Weights of a small GPT-style language model, trained from scratch on English Wikipedia.
Size: 14 layers, width 192, 6 heads of 32, MLP 960 tanh GELU, vocabulary 1024, 7.52M parameters.
Architecture: LayerNorm before each block, learned positions, no biases in attention or MLP, tied embeddings, attention and MLP in parallel.
Training: a variant of Muon for these matrices, 160M tokens.
MLP neurons of a small language model. Each row is named by its layer, matrix (up: input weights) and neuron, and shows model dimensions 0-127. Each number is 50 + 15 x the weight over its row's rms, rounded and kept within 0 to 99.
Before each neuron's rows, "fires in" lists the words (lower case) most often at its 100 highest values on Wikipedia text that the model never trained on.

fires in: "an", "any", "another"
L9.up758:37 66 54 41 50 68 68 56 90 33 57 58 44 49 33 68 28 35 31 64 64 61 23 52 28 40 53 50 54 39 66 51 35 34 39 37 40 60 27 30 26 26 60 62 83 47 53 60 58 48 74 54 37 46 46 68 42 46 28 50 39 53 69 74 32 40 40 34 76 43 65 34 36 37 63 27 40 80 71 51 57 40 69 48 49 28 40 36 22 82 56 61 23 45 61 58 28 41 61 67 63 57 49 89 36 85 46 98 41 68 45 43 38 62 64 50 55 36 36 31 43 39 31 36 62 42 31 68

fires in: "at", "has", "s", "are", "is"
L10.up563:51 68 24 24 51 71 73 73 53 39 66 47 56 41 55 39 67 57 48 65 35 28 59 81 49 52 46 44 25 44 38 61 31 68 39 55 68 48 42 19 52 42 51 47 62 75 44 58 54 46 54 46 46 51 57 76 24 48 26 41 34 67 48 57 45 68 34 32 72 51 38 33 41 55 46 20 52 28 58 47 26 60 64 70 72 49 65 47 47 74 58 48 60 63 21 64 93 91 35 52 49 37 37 30 37 42 70 64 35 40 56 83 45 58 55 52 57 36 27 39 30 44 39 59 33 32 55 34

fires in: "an", "any", "another", "announced"
L11.up369:52 40 60 61 39 25 89 48 59 26 31 65 68 33 45 29 25 45 59 46 43 63 56 51 58 41 44 50 59 27 38 51 60 44 52 41 57 61 44 22 34 23 36 55 95 36 61 55 47 31 41 49 40 52 67 53 20 76 36 46 58 49 53 71 56 48 64 54 70 51 67 62 31 60 47 43 70 47 33 30 44 40 44 66 40 63 20 55 67 42 51 50 38 38 70 48 35 49 24 50 47 45 72 47 69 53 59 44 52 43 74 48 41 47 59 43 35 46 63 30 68 69 37 62 79 27 18 13

fires in: "an", "any", "if", "another", "now"
L10.up261:60 56 52 47 43 55 60 63 53 56 44 40 58 40 48 85 46 51 45 57 79 59 54 31 38 23 85 60 87 60 50 36 69 52 50 46 62 81 67 40 10 46 40 74 66 43 51 51 66 59 54 45 35 49 55 65 45 48 46 48 40 48 61 38 18 44 62 43 17 68 31 37 21 65 64 64 46 62 45 26 35 37 45 77 53 58 49 33 48 44 54 59 54 48 26 59 49 50 55 34 66 61 67 45 51 68 54 73 48 50 34 20 10 40 37 23 60 51 23 63 56 63 67 64 78 52 51 45

fires in: "an", "early", "any", "another", "announced"
L10.up421:62 80 52 46 17 35 64 70 39 57 64 42 36 54 52 71 41 50 87 71 60 41 40 42 37 66 60 64 47 56 47 50 29 53 43 13 61 47 51 38 64 59 74 66 58 43 69 25 23 50 78 50 50 54 45 56 21 10 64 32 42 47 20 62 38 36 58 46 87 51 74 51 37 48 52 37 48 71 37 45 63 61 43 65 50 59 46 42 19 41 77 36 51 50 59 42 60 65 40 55 75 38 42 36 36 68 82 62 59 74 26 52 43 42 50 54 38 52 33 68 28 56 72 35 65 37 39 48

fires in: "along", "during", "around", "among", "its", "alongside"
L4.up621:69 51 65 56 38 49 43 68 59 53 32 61 44 69 65 42 58 39 43 62 32 49 72 82 45 51 63 47 38 37 49 55 32 51 43 63 57 56 42 44 39 55 67 54 46 57 52 59 55 68 41 48 73 76 67 84 58 55 46 70 40 62 61 65 72 41 41 39 28 60 42 38 51 50 57 41 52 31 45 38 27 30 30 77 26 29 59 67 29 25 45 26 31 53 28 34 56 79 65 35 64 23 62 57 16 41 68 19 54 62 49 36 78 43 63 11 50 62 47 65 23 44 68 55 63 19 34 55

fires in: "s", "a", "on", "an"
L3.up674:70 80 59 58 47 56 49 31 42 37 55 36 73 48 43 53 37 74 57 34 44 60 54 60 36 55 61 33 52 44 49 60 57 73 60 53 70 94 39 31 44 49 37 51 48 32 48 42 61 32 36 37 21 74 28 49 30 62 41 35 62 59 54 73 05 42 59 61 68 67 48 37 32 53 43 64 42 36 45 45 64 47 56 89 60 70 36 52 48 85 55 45 50 48 57 45 51 71 41 37 61 28 44 61 65 70 56 63 58 45 56 56 48 50 44 47 36 33 31 49 64 72 55 30 21 41 60 73

fires in: "of", "by", "with", "from", "on"
L3.up670:30 41 51 57 60 51 30 53 40 31 41 11 57 48 59 68 43 52 49 39 52 46 40 38 72 63 38 44 49 05 43 62 57 56 38 52 58 66 96 40 47 54 24 31 65 27 22 38 68 45 59 51 42 75 44 76 64 35 23 30 54 37 49 76 66 49 55 42 35 62 60 51 40 68 66 62 36 41 79 54 29 66 36 69 54 65 45 44 62 57 48 75 49 38 51 53 36 49 46 47 49 48 69 63 33 73 56 50 76 36 30 42 57 45 74 67 73 51 36 48 36 31 65 85 51 47 36 66

fires in: "university", "season", "international"
L3.up331:46 51 63 25 50 47 51 37 59 51 62 35 36 22 60 56 31 57 75 34 16 53 54 73 47 71 73 68 45 53 36 55 62 77 30 24 48 47 39 32 19 64 42 54 49 56 43 64 46 61 60 39 44 69 37 35 68 51 60 46 45 42 25 48 71 67 52 77 34 66 51 54 90 32 65 38 40 70 24 48 58 44 68 36 63 74 46 52 60 48 40 65 95 38 18 46 77 56 55 57 45 62 42 59 53 78 49 58 37 47 42 50 50 41 51 43 53 62 51 17 32 55 59 43 42 47 47 43

fires in: "and", "or", "of", "california", "through"
L4.up225:38 54 63 30 65 41 23 61 31 19 54 57 42 48 48 50 61 40 27 11 42 15 68 72 48 64 43 35 81 48 59 44 81 83 67 61 60 54 45 53 09 42 59 52 65 50 38 45 64 38 58 27 59 28 62 74 56 51 51 43 61 73 51 69 66 35 37 44 61 48 60 57 36 42 36 58 78 31 59 56 65 49 67 54 44 66 55 40 37 38 39 44 26 60 33 62 62 40 41 65 88 65 59 58 22 43 65 70 48 45 47 56 58 79 71 43 68 30 86 50 39 52 35 26 48 62 39 37

fires in: "his", "more", "to", "he", "s"
L4.up570:67 36 42 34 61 65 59 50 43 49 77 46 42 58 58 63 57 54 74 57 43 14 62 43 49 31 47 44 46 55 41 34 45 48 57 65 35 56 34 33 41 47 67 37 42 55 72 31 28 50 27 20 28 67 71 55 53 72 57 51 46 40 70 76 28 52 59 41 53 49 71 52 34 70 60 19 60 21 33 63 54 52 38 38 64 56 51 77 40 56 35 46 43 50 67 43 93 61 75 45 77 43 39 89 42 75 54 77 49 61 61 75 28 59 27 43 55 45 42 39 33 62 46 35 35 79 42 45

fires in: "and"
L3.up351:35 20 48 36 52 47 64 31 68 50 68 55 48 46 57 46 47 61 48 51 84 22 39 55 37 42 56 31 63 40 34 47 28 47 55 78 20 43 34 74 54 47 46 35 32 45 20 38 44 69 21 22 56 73 19 63 49 61 36 27 36 26 58 71 44 36 52 63 42 55 54 38 43 64 74 49 65 61 45 47 61 35 83 77 54 68 76 72 69 59 54 36 67 50 49 58 23 51 46 44 60 35 34 40 29 54 52 43 33 42 64 73 46 43 54 36 53 30 59 13 30 58 50 66 45 74 62 84

fires in: "with", "his", "no", "a", "for"
L4.up426:36 46 39 48 51 50 44 62 24 41 67 42 31 49 18 52 62 75 41 72 66 37 24 24 25 43 57 74 30 36 65 69 36 51 86 68 53 33 17 54 66 45 70 70 41 61 46 40 61 44 31 00 55 46 48 61 55 49 56 50 35 59 46 63 45 29 77 43 35 26 50 20 52 41 61 57 40 30 32 50 66 61 54 58 63 57 52 52 53 65 34 50 53 37 79 70 55 48 50 41 58 16 71 45 74 36 59 56 27 52 36 27 34 62 67 56 61 39 43 47 62 53 35 74 43 45 44 53

fires in: "an", "any", "another", "a"
L3.up957:80 28 50 45 52 81 68 69 69 20 65 92 55 36 77 33 48 52 33 52 42 52 35 29 54 65 56 30 21 44 48 63 62 33 36 44 48 52 53 51 44 37 68 76 35 73 37 53 52 63 61 64 57 41 53 93 53 41 62 75 42 35 51 46 46 58 64 24 39 43 70 32 15 68 47 43 53 30 58 34 53 45 59 67 26 51 77 32 59 42 64 58 09 24 47 47 41 65 33 44 57 52 47 56 58 69 82 62 65 51 38 50 42 31 34 41 68 39 35 44 33 67 61 57 67 58 40 63

fires in: "with", "the", "his", "a", "their"
L4.up799:60 39 34 23 32 50 67 33 33 53 65 29 17 59 36 40 70 50 62 29 70 62 39 54 63 36 64 63 44 21 44 68 57 69 55 22 69 53 11 40 75 36 30 56 47 25 38 54 46 60 48 39 54 62 39 32 71 61 48 51 46 60 40 59 53 60 69 35 55 41 58 29 24 62 39 43 27 72 59 53 50 33 55 54 44 56 76 57 65 36 45 65 60 70 68 55 29 50 61 32 73 55 47 75 52 44 48 52 54 41 33 50 51 31 35 40 63 36 64 57 47 35 26 71 20 57 62 87

fires in: "also", "until", "never", "had", "were", "was"
L4.up121:60 42 61 25 25 37 52 75 75 31 63 58 46 79 44 26 72 53 51 43 38 30 46 63 25 34 44 33 55 37 59 59 46 58 34 46 60 36 70 40 35 57 43 80 60 43 68 57 44 49 56 57 62 55 55 56 38 35 71 61 43 50 50 52 74 63 45 42 46 58 53 70 62 37 73 42 46 29 37 66 63 25 73 38 45 32 85 53 48 28 42 69 47 64 39 58 39 81 57 55 41 34 56 62 56 55 69 49 58 53 43 56 37 51 34 50 48 36 52 47 45 49 45 46 52 63 29 60

fires in: "an", "part", "any"
L10.up271:29 30 51 28 65 28 53 45 32 25 75 69 48 30 61 60 62 30 45 39 58 60 56 31 41 39 56 42 57 53 33 59 21 56 29 42 31 69 40 32 42 71 48 51 73 48 27 66 55 27 49 69 47 65 41 37 35 40 44 43 52 33 51 81 29 71 60 57 42 52 73 42 30 43 50 78 28 49 54 30 03 70 40 72 60 67 25 39 49 37 73 65 57 39 60 53 39 73 53 73 45 37 71 57 38 56 46 83 65 46 50 75 49 44 43 52 39 48 43 40 43 72 21 51 43 58 54 46

fires in: "not", "used", "purchased", "university", "using", "use"
L7.up615:73 26 55 63 51 83 16 62 50 56 55 21 44 35 51 62 60 59 40 49 74 37 53 69 41 93 33 41 45 39 13 44 53 91 49 52 59 29 76 62 51 51 49 72 62 46 41 39 31 58 41 20 33 47 40 55 37 35 27 36 49 18 51 42 57 51 42 45 45 46 41 52 68 56 71 49 31 61 46 49 51 71 44 42 40 44 39 33 59 49 78 31 77 78 38 29 31 29 59 41 40 27 26 54 57 67 48 56 22 58 38 47 42 48 43 23 18 51 51 39 49 68 79 82 52 42 50 35

fires in: "can", "would", "his", "politician", "has", "him"
L4.up818:34 33 62 68 48 34 72 53 74 41 53 55 39 31 43 41 45 42 41 64 30 35 40 74 62 21 39 63 32 60 57 52 76 61 69 34 50 83 67 37 30 49 57 62 66 69 69 28 32 34 33 71 50 64 70 63 13 38 33 36 29 36 65 45 33 60 68 44 43 65 48 35 42 17 50 46 58 47 45 67 67 54 34 60 61 50 45 50 59 67 69 41 69 40 39 47 51 65 69 34 32 38 33 50 51 32 47 58 60 76 87 79 51 46 34 45 21 39 49 49 39 69 54 50 59 67 40 37

fires in: "is", "a", "by", "including", "where"
L3.up404:32 48 32 56 77 49 74 23 29 68 58 62 58 69 66 65 57 47 78 59 48 34 50 72 53 65 30 41 46 64 46 43 26 26 47 43 41 66 44 28 46 52 80 55 64 53 46 52 37 63 38 57 49 67 44 37 36 53 34 44 67 52 26 45 50 61 74 53 61 65 59 37 73 31 54 46 86 67 60 49 45 38 65 76 41 37 76 51 75 69 54 76 68 50 60 53 57 48 48 48 55 47 64 60 36 33 51 41 14 40 58 55 13 65 55 49 79 24 53 65 51 44 33 29 65 49 38 40

fires in: "to", "of", "and"
L10.up194:55 29 29 61 47 35 70 52 28 44 84 42 55 33 63 51 57 61 51 49 45 34 68 43 48 61 45 58 73 36 35 53 73 54 68 66 77 33 52 72 37 29 61 58 61 82 47 54 58 54 45 53 54 49 52 73 39 22 62 37 44 61 54 33 78 74 35 59 28 50 42 50 48 38 48 59 40 52 68 55 33 60 47 44 20 39 28 59 30 39 40 41 55 16 64 51 36 24 48 51 63 62 49 57 41 63 42 56 42 65 33 48 43 54 86 40 48 34 35 39 22 36 39 45 78 38 50 47

fires in: "and", "western"
L9.up311:85 40 37 43 51 76 58 59 45 48 56 37 51 55 76 30 54 39 35 61 34 25 53 75 32 29 75 51 48 42 52 63 53 48 64 51 62 33 50 42 24 40 53 62 63 32 22 46 36 50 56 32 63 40 42 73 31 44 64 48 81 48 25 43 39 58 27 56 73 72 59 76 47 49 38 40 54 82 71 47 23 50 44 35 52 56 51 68 82 65 42 48 70 28 54 38 52 50 52 48 37 35 48 57 39 62 70 58 33 60 62 72 28 56 59 24 42 56 65 44 17 27 22 37 53 41 58 44

fires in: "university", "public", "world", "new"
L3.up497:55 32 52 28 58 55 67 41 57 53 62 12 71 76 53 83 39 51 48 86 28 60 64 52 53 55 56 52 50 54 33 35 78 40 31 40 69 38 89 36 51 34 45 55 78 33 44 40 44 67 42 45 47 83 66 40 62 23 21 44 53 42 36 60 57 59 39 53 69 53 68 41 57 41 56 50 35 28 40 24 55 12 41 53 30 41 67 41 57 52 56 70 88 55 51 43 59 68 61 69 67 49 50 68 55 25 64 64 39 62 59 51 35 69 46 75 49 29 52 29 33 18 51 40 45 66 44 69

fires in: "and", "in", "on", "at", "two"
L3.up45:37 32 41 46 55 45 64 46 63 35 61 27 74 43 54 29 20 87 83 36 61 30 53 89 63 28 37 49 61 65 43 54 48 43 59 67 48 69 53 30 67 44 24 35 32 46 43 14 79 53 47 57 22 61 48 53 43 49 45 44 37 32 58 73 42 60 68 61 42 65 37 34 29 54 60 50 52 40 64 92 49 57 84 59 69 53 41 62 47 82 50 62 48 35 56 46 43 34 24 40 32 37 25 48 53 47 24 47 45 73 56 58 58 41 51 66 53 57 58 34 54 42 55 83 57 74 51 80

fires in: "not", "after", "his", "its", "even", "to"
L7.up787:14 39 49 49 79 57 32 62 49 76 40 51 14 59 54 70 69 70 47 58 53 52 57 28 51 69 26 27 25 43 72 79 57 46 43 78 40 38 40 64 75 62 68 74 51 39 60 53 47 50 52 35 45 71 56 73 36 75 40 39 29 33 53 58 43 64 31 64 42 54 49 33 45 48 40 77 65 37 64 31 27 73 60 37 42 40 63 58 53 50 23 45 61 62 45 21 55 90 55 65 63 48 53 22 37 54 53 49 74 48 79 44 43 57 51 55 26 44 40 60 54 32 46 48 50 62 66 53

fires in: "early", "to", "after", "total", "personal"
L6.up649:62 66 80 47 63 53 47 52 40 29 37 47 52 49 54 53 65 67 40 37 46 37 42 33 41 52 49 69 60 50 89 55 75 77 33 41 32 58 19 43 51 67 63 98 67 62 79 36 26 56 49 39 39 48 60 61 66 38 55 65 54 55 55 58 39 32 40 51 45 55 41 43 57 87 40 51 66 48 59 42 22 75 55 34 29 61 63 39 40 64 42 44 23 31 33 47 64 57 50 50 28 72 46 61 70 49 55 07 67 43 57 48 57 46 38 27 35 37 49 20 47 48 60 55 56 62 21 48

fires in: "and", "who", "he", "which", "price"
L4.up209:45 73 85 55 31 41 22 40 45 25 55 74 62 37 23 46 70 66 35 51 58 46 69 62 33 56 73 36 68 27 39 43 53 58 53 81 52 51 27 36 21 48 80 50 24 52 69 34 40 43 51 54 43 43 14 43 37 43 80 44 56 54 59 43 62 76 28 42 58 39 59 66 28 46 66 62 74 35 37 66 34 46 59 49 47 66 48 70 27 55 49 49 56 66 39 89 27 56 30 37 61 52 41 63 49 56 73 47 66 41 39 52 41 39 64 37 38 46 33 67 56 36 38 44 46 39 47 26

fires in: "by", "a", "of", "the", "in", "turnout"
L3.up166:31 67 26 56 29 68 53 47 61 50 41 31 62 68 37 71 56 60 59 48 71 54 37 51 44 62 45 70 42 48 87 41 68 25 60 34 48 62 25 43 59 45 67 62 50 76 64 49 27 41 58 28 25 54 69 44 39 61 44 41 68 33 64 39 35 53 53 43 74 32 86 88 61 31 30 35 65 54 63 56 39 54 38 68 53 57 44 59 36 70 29 55 42 53 48 53 53 37 48 53 31 69 65 29 44 28 42 48 55 38 36 64 90 48 46 44 25 10 49 46 47 64 35 49 49 63 57 28

fires in: "by", "from", "s", "website", "with"
L3.up684:33 49 53 48 62 59 70 54 31 43 66 29 45 45 42 32 43 43 59 42 55 39 33 43 65 46 58 31 45 63 29 47 41 42 55 46 57 77 69 48 47 57 50 58 39 38 20 29 75 59 68 31 57 26 41 80 29 66 62 70 54 60 46 38 51 58 37 46 47 37 53 55 44 63 49 73 62 58 53 78 44 42 41 24 22 47 46 41 50 72 85 42 37 47 34 34 52 69 68 26 59 26 70 70 45 35 26 70 74 40 37 67 39 29 71 26 44 45 31 30 46 56 35 58 36 44 41 20

fires in: "an", "another", "any", "announced"
L9.up54:35 66 57 50 56 48 63 62 42 63 84 45 32 35 13 59 27 81 33 52 66 56 55 56 70 72 36 75 42 51 51 54 56 45 34 24 48 70 65 21 43 40 67 46 82 58 22 43 23 58 47 41 55 47 55 73 49 40 67 54 60 27 39 61 31 42 60 45 69 48 71 45 40 43 46 43 56 49 57 21 47 47 52 62 31 58 36 56 31 64 74 20 62 46 60 57 53 46 45 62 58 58 80 64 60 40 56 60 61 70 39 17 34 61 71 34 59 61 37 58 44 62 33 32 57 32 28 43

fires in: "can", "would", "could", "to", "should", "however"
L3.up496:50 56 61 60 51 31 44 74 56 60 25 38 34 46 32 45 51 53 24 57 58 21 31 44 26 55 63 66 66 69 45 81 43 60 57 35 59 50 68 23 67 37 59 29 52 39 67 35 50 58 58 59 65 34 55 59 13 71 42 70 36 52 45 10 57 43 36 84 51 30 54 52 61 63 56 51 68 49 45 41 22 60 44 33 69 58 52 70 24 52 67 60 41 61 28 58 56 74 53 49 59 56 67 18 51 68 43 42 77 79 45 70 64 53 34 34 35 40 20 35 54 62 49 38 73 75 64 36

fires in: "and", "the"
L3.up875:37 41 44 36 54 39 53 55 57 27 73 36 56 26 69 57 55 65 55 60 76 57 35 76 52 37 53 41 73 51 24 59 29 31 65 37 55 60 48 39 45 68 43 55 39 55 59 31 77 61 49 60 48 60 38 51 20 30 32 17 22 53 65 55 64 38 75 62 61 28 45 36 39 48 58 39 55 62 63 30 44 38 48 72 34 64 64 59 68 83 67 31 46 45 60 65 34 41 47 49 43 15 26 44 55 69 66 53 56 65 70 62 38 21 62 46 52 38 53 48 34 65 46 53 43 64 56 83

fires in: "part", "years", "particular", "party"
L3.up206:51 59 44 30 62 47 62 45 66 35 73 55 61 51 28 33 73 79 23 40 34 56 60 19 33 39 59 64 64 28 71 57 48 55 31 47 49 74 61 57 49 41 65 49 49 33 46 51 68 42 29 46 80 48 56 40 47 43 55 43 57 53 30 77 28 50 69 49 31 45 49 74 35 58 39 59 66 81 35 50 33 44 39 39 28 51 34 39 48 49 47 50 54 63 78 47 49 42 31 44 73 59 54 48 22 55 73 61 52 67 30 36 29 60 49 38 35 58 33 83 18 47 33 66 45 67 64 50

fires in: "can", "would", "could", "musical", "much"
L4.up221:47 46 26 73 46 50 41 56 53 34 88 44 48 23 03 43 57 70 22 42 68 63 54 52 56 43 64 53 41 43 58 46 77 65 65 57 32 62 50 24 50 54 54 56 63 48 64 42 54 27 49 52 43 37 74 38 47 66 34 57 63 75 29 68 30 54 52 62 53 46 76 60 53 29 50 64 51 42 72 62 26 71 45 36 44 62 60 35 52 42 67 47 62 39 62 35 68 31 44 60 55 47 52 60 36 37 78 50 35 54 60 51 40 36 53 56 54 60 35 79 51 74 70 91 60 92 61 33

fires in: "such", "since", "those", "if", "because"
L6.up54:55 50 64 65 43 62 38 52 17 62 56 35 33 48 50 74 63 18 58 51 54 39 63 64 39 41 52 30 57 52 49 52 54 47 43 42 43 30 72 15 45 32 19 78 42 57 48 77 64 40 62 49 54 74 51 44 37 59 64 61 46 35 47 57 72 46 49 73 38 45 47 68 37 39 59 60 25 50 42 41 53 76 49 63 53 74 55 32 50 67 75 49 34 58 27 61 39 44 27 42 58 56 65 40 55 41 42 70 77 66 49 51 53 25 57 40 46 84 54 69 27 46 66 42 74 51 64 55

fires in: "a", "average", "by", "several", "from", "age"
L3.up443:55 66 52 75 50 43 49 54 66 25 46 29 61 56 49 29 58 47 61 47 61 34 41 37 43 64 44 40 42 47 36 50 65 25 64 42 60 53 74 39 64 42 56 55 35 34 31 62 48 77 52 57 42 42 30 66 39 72 77 42 66 42 49 49 37 58 49 33 54 46 68 64 50 47 53 27 67 32 54 80 62 60 55 77 36 48 45 56 37 63 16 77 63 59 74 30 41 41 63 50 66 65 53 23 80 39 49 45 52 56 73 28 42 50 05 71 42 68 57 69 49 73 71 80 34 45 61 52

fires in: "the", "to", "of", "by"
L3.up827:48 56 39 46 48 51 36 53 60 38 14 47 60 54 57 44 46 78 54 72 32 61 33 38 56 48 56 65 58 22 14 41 50 63 53 40 28 56 70 39 34 42 61 49 66 53 43 48 58 25 52 54 58 63 49 46 78 62 37 42 48 21 58 53 75 55 48 64 51 33 53 49 35 54 84 31 43 54 50 57 61 42 56 62 53 72 32 53 70 48 47 70 57 73 52 81 30 49 50 63 77 49 73 26 59 53 38 43 53 67 41 50 45 13 12 70 69 46 43 30 89 49 41 68 23 60 76 46

fires in: "to", "with", "through", "between", "about", "by"
L9.up74:58 56 60 51 58 29 45 35 49 47 28 26 19 53 18 61 50 71 20 57 73 19 29 45 53 65 36 71 65 59 64 74 71 65 39 39 37 54 66 41 55 31 53 84 36 53 35 25 40 69 63 26 16 66 51 33 33 61 47 55 54 33 35 50 54 61 52 60 36 19 72 42 60 65 15 58 55 59 49 57 60 44 54 47 40 25 47 80 37 71 63 25 48 54 49 56 69 55 40 33 54 55 55 51 57 59 59 59 61 58 64 48 51 37 38 39 26 34 49 59 51 68 14 34 61 48 68 43

fires in: "was", "are", "chart", "were", "is", "area"
L6.up173:60 40 39 24 72 45 59 40 54 43 48 54 57 30 46 49 34 44 50 25 28 39 50 62 42 44 40 55 54 39 47 43 65 62 62 57 47 57 66 49 64 44 25 62 50 68 50 51 28 63 18 51 28 55 68 24 15 49 50 38 46 39 39 47 63 61 30 44 48 82 54 57 50 51 60 37 45 37 48 51 69 52 42 49 67 56 44 52 63 40 50 35 47 36 45 54 53 68 09 31 67 55 73 56 46 52 63 33 70 18 51 78 41 83 46 60 76 38 40 59 47 53 11 68 19 70 46 73

fires in: "was", "had", "now", "has", "still"
L11.up254:44 29 66 45 40 20 71 45 58 42 42 40 58 26 55 52 64 54 55 56 35 38 46 68 44 46 87 28 61 41 51 25 51 40 51 66 68 38 54 50 39 30 20 51 61 77 40 56 34 53 47 32 53 30 68 70 33 50 51 56 43 80 45 43 49 50 22 37 65 48 63 55 44 39 44 50 60 50 31 63 69 53 70 38 47 37 37 65 65 53 21 42 62 72 24 32 49 92 78 72 53 29 75 53 41 78 22 57 63 40 57 62 53 38 35 50 41 49 72 45 05 59 51 46 49 67 43 43

fires in: "were", "be", "was", "been", "is", "are"
L3.up854:38 63 40 54 32 57 45 56 48 26 47 56 69 43 43 38 91 48 59 69 46 80 32 35 28 32 64 46 49 71 36 68 52 59 57 56 48 49 73 37 43 75 95 77 51 60 37 42 46 52 48 37 56 43 29 56 60 51 39 48 19 40 63 65 40 38 34 32 49 29 65 54 34 37 48 58 60 46 73 59 41 89 48 56 43 16 47 66 57 82 09 56 42 66 57 48 43 34 64 62 59 42 53 53 47 42 47 54 59 50 25 51 28 45 52 34 54 45 58 57 41 57 42 62 30 38 78 50

fires in: "and", "also", "national", "with"
L3.up238:45 52 43 23 56 12 43 50 32 61 35 60 56 50 40 67 49 65 55 45 67 41 32 77 41 72 41 36 64 38 22 22 42 53 41 56 43 45 46 46 32 36 61 45 24 36 26 30 41 55 63 46 58 80 38 59 51 32 40 31 53 40 41 54 62 75 49 55 33 53 47 59 34 37 43 62 66 44 28 64 49 30 62 66 79 62 58 65 38 26 54 65 71 76 73 62 60 53 53 54 64 29 58 83 57 36 35 42 73 34 40 50 46 62 32 39 58 35 46 35 59 65 43 68 84 56 63 35

fires in: "his", "her", "its"
L4.up375:58 48 38 37 65 62 70 53 43 52 60 53 50 37 39 28 54 39 62 67 67 41 55 65 25 34 43 58 52 58 42 40 71 52 64 28 61 44 34 68 35 35 79 64 46 55 59 56 60 69 33 25 42 63 44 51 62 44 65 74 50 38 35 58 48 44 68 22 63 47 60 45 44 31 73 21 57 13 67 60 37 47 50 35 41 52 39 43 62 98 35 68 41 69 53 28 79 79 40 31 35 43 36 66 51 44 47 69 59 48 51 66 21 41 60 52 51 44 71 39 32 48 61 65 46 48 45 83

fires in: "by", "government"
L3.up843:34 33 52 42 44 56 65 55 28 65 39 39 71 75 32 28 27 58 37 56 47 46 47 75 88 85 63 51 39 51 25 43 39 64 52 63 42 56 36 29 39 39 52 50 38 43 47 63 56 45 24 45 55 50 55 53 12 69 72 51 55 28 42 44 67 54 67 47 33 39 51 43 71 69 70 85 55 60 55 38 22 48 72 62 78 41 52 46 52 56 50 69 40 51 60 42 38 43 69 32 58 44 75 78 51 38 29 42 39 48 60 68 73 27 40 58 56 73 41 46 31 27 63 57 63 70 60 54

fires in: "at", "utc", "under", "by", "found"
L3.up799:49 52 55 44 34 44 42 60 56 35 27 58 38 62 45 53 46 61 33 53 59 54 31 28 37 46 28 50 45 74 45 74 51 57 74 56 50 36 42 09 46 65 36 75 72 65 17 37 41 93 58 44 34 37 66 44 43 46 61 56 36 38 50 77 59 40 63 16 60 34 44 46 25 61 74 68 50 35 60 61 21 23 80 40 66 59 63 41 33 68 60 56 81 64 47 58 30 63 53 20 61 60 87 45 63 31 29 32 38 55 47 52 36 45 42 40 54 70 83 71 28 59 39 47 65 71 83 46

fires in: "at", "of", "in", "code", "began"
L3.up584:71 35 53 54 37 56 72 49 39 49 43 56 62 47 47 12 48 68 70 68 43 52 50 31 33 46 44 59 65 52 41 63 43 47 65 39 43 57 56 36 24 31 80 62 69 54 31 07 36 41 76 49 70 59 33 64 65 30 43 36 48 52 37 65 45 65 34 52 25 35 50 33 32 76 65 68 65 24 76 45 46 41 46 50 59 61 51 66 34 33 45 53 57 54 53 46 31 67 55 45 53 44 66 54 11 56 15 23 25 47 65 50 43 66 62 57 33 45 49 53 38 31 41 47 70 49 66 63

fires in: "on", "of", "attended", "graduated", "in"
L9.up749:69 56 47 51 52 64 43 54 35 31 61 56 46 28 33 63 42 14 40 40 52 35 47 38 34 43 42 46 53 59 32 51 31 70 42 39 55 40 34 55 53 57 51 73 52 52 38 41 64 55 67 50 44 53 36 64 37 44 28 74 57 57 56 50 64 58 58 44 58 42 70 26 25 43 55 38 64 42 56 54 22 61 31 37 26 28 45 67 60 56 28 48 40 68 57 62 39 79 57 78 72 47 70 40 62 44 18 65 76 76 44 59 67 57 75 24 57 39 18 38 73 34 40 63 76 35 78 26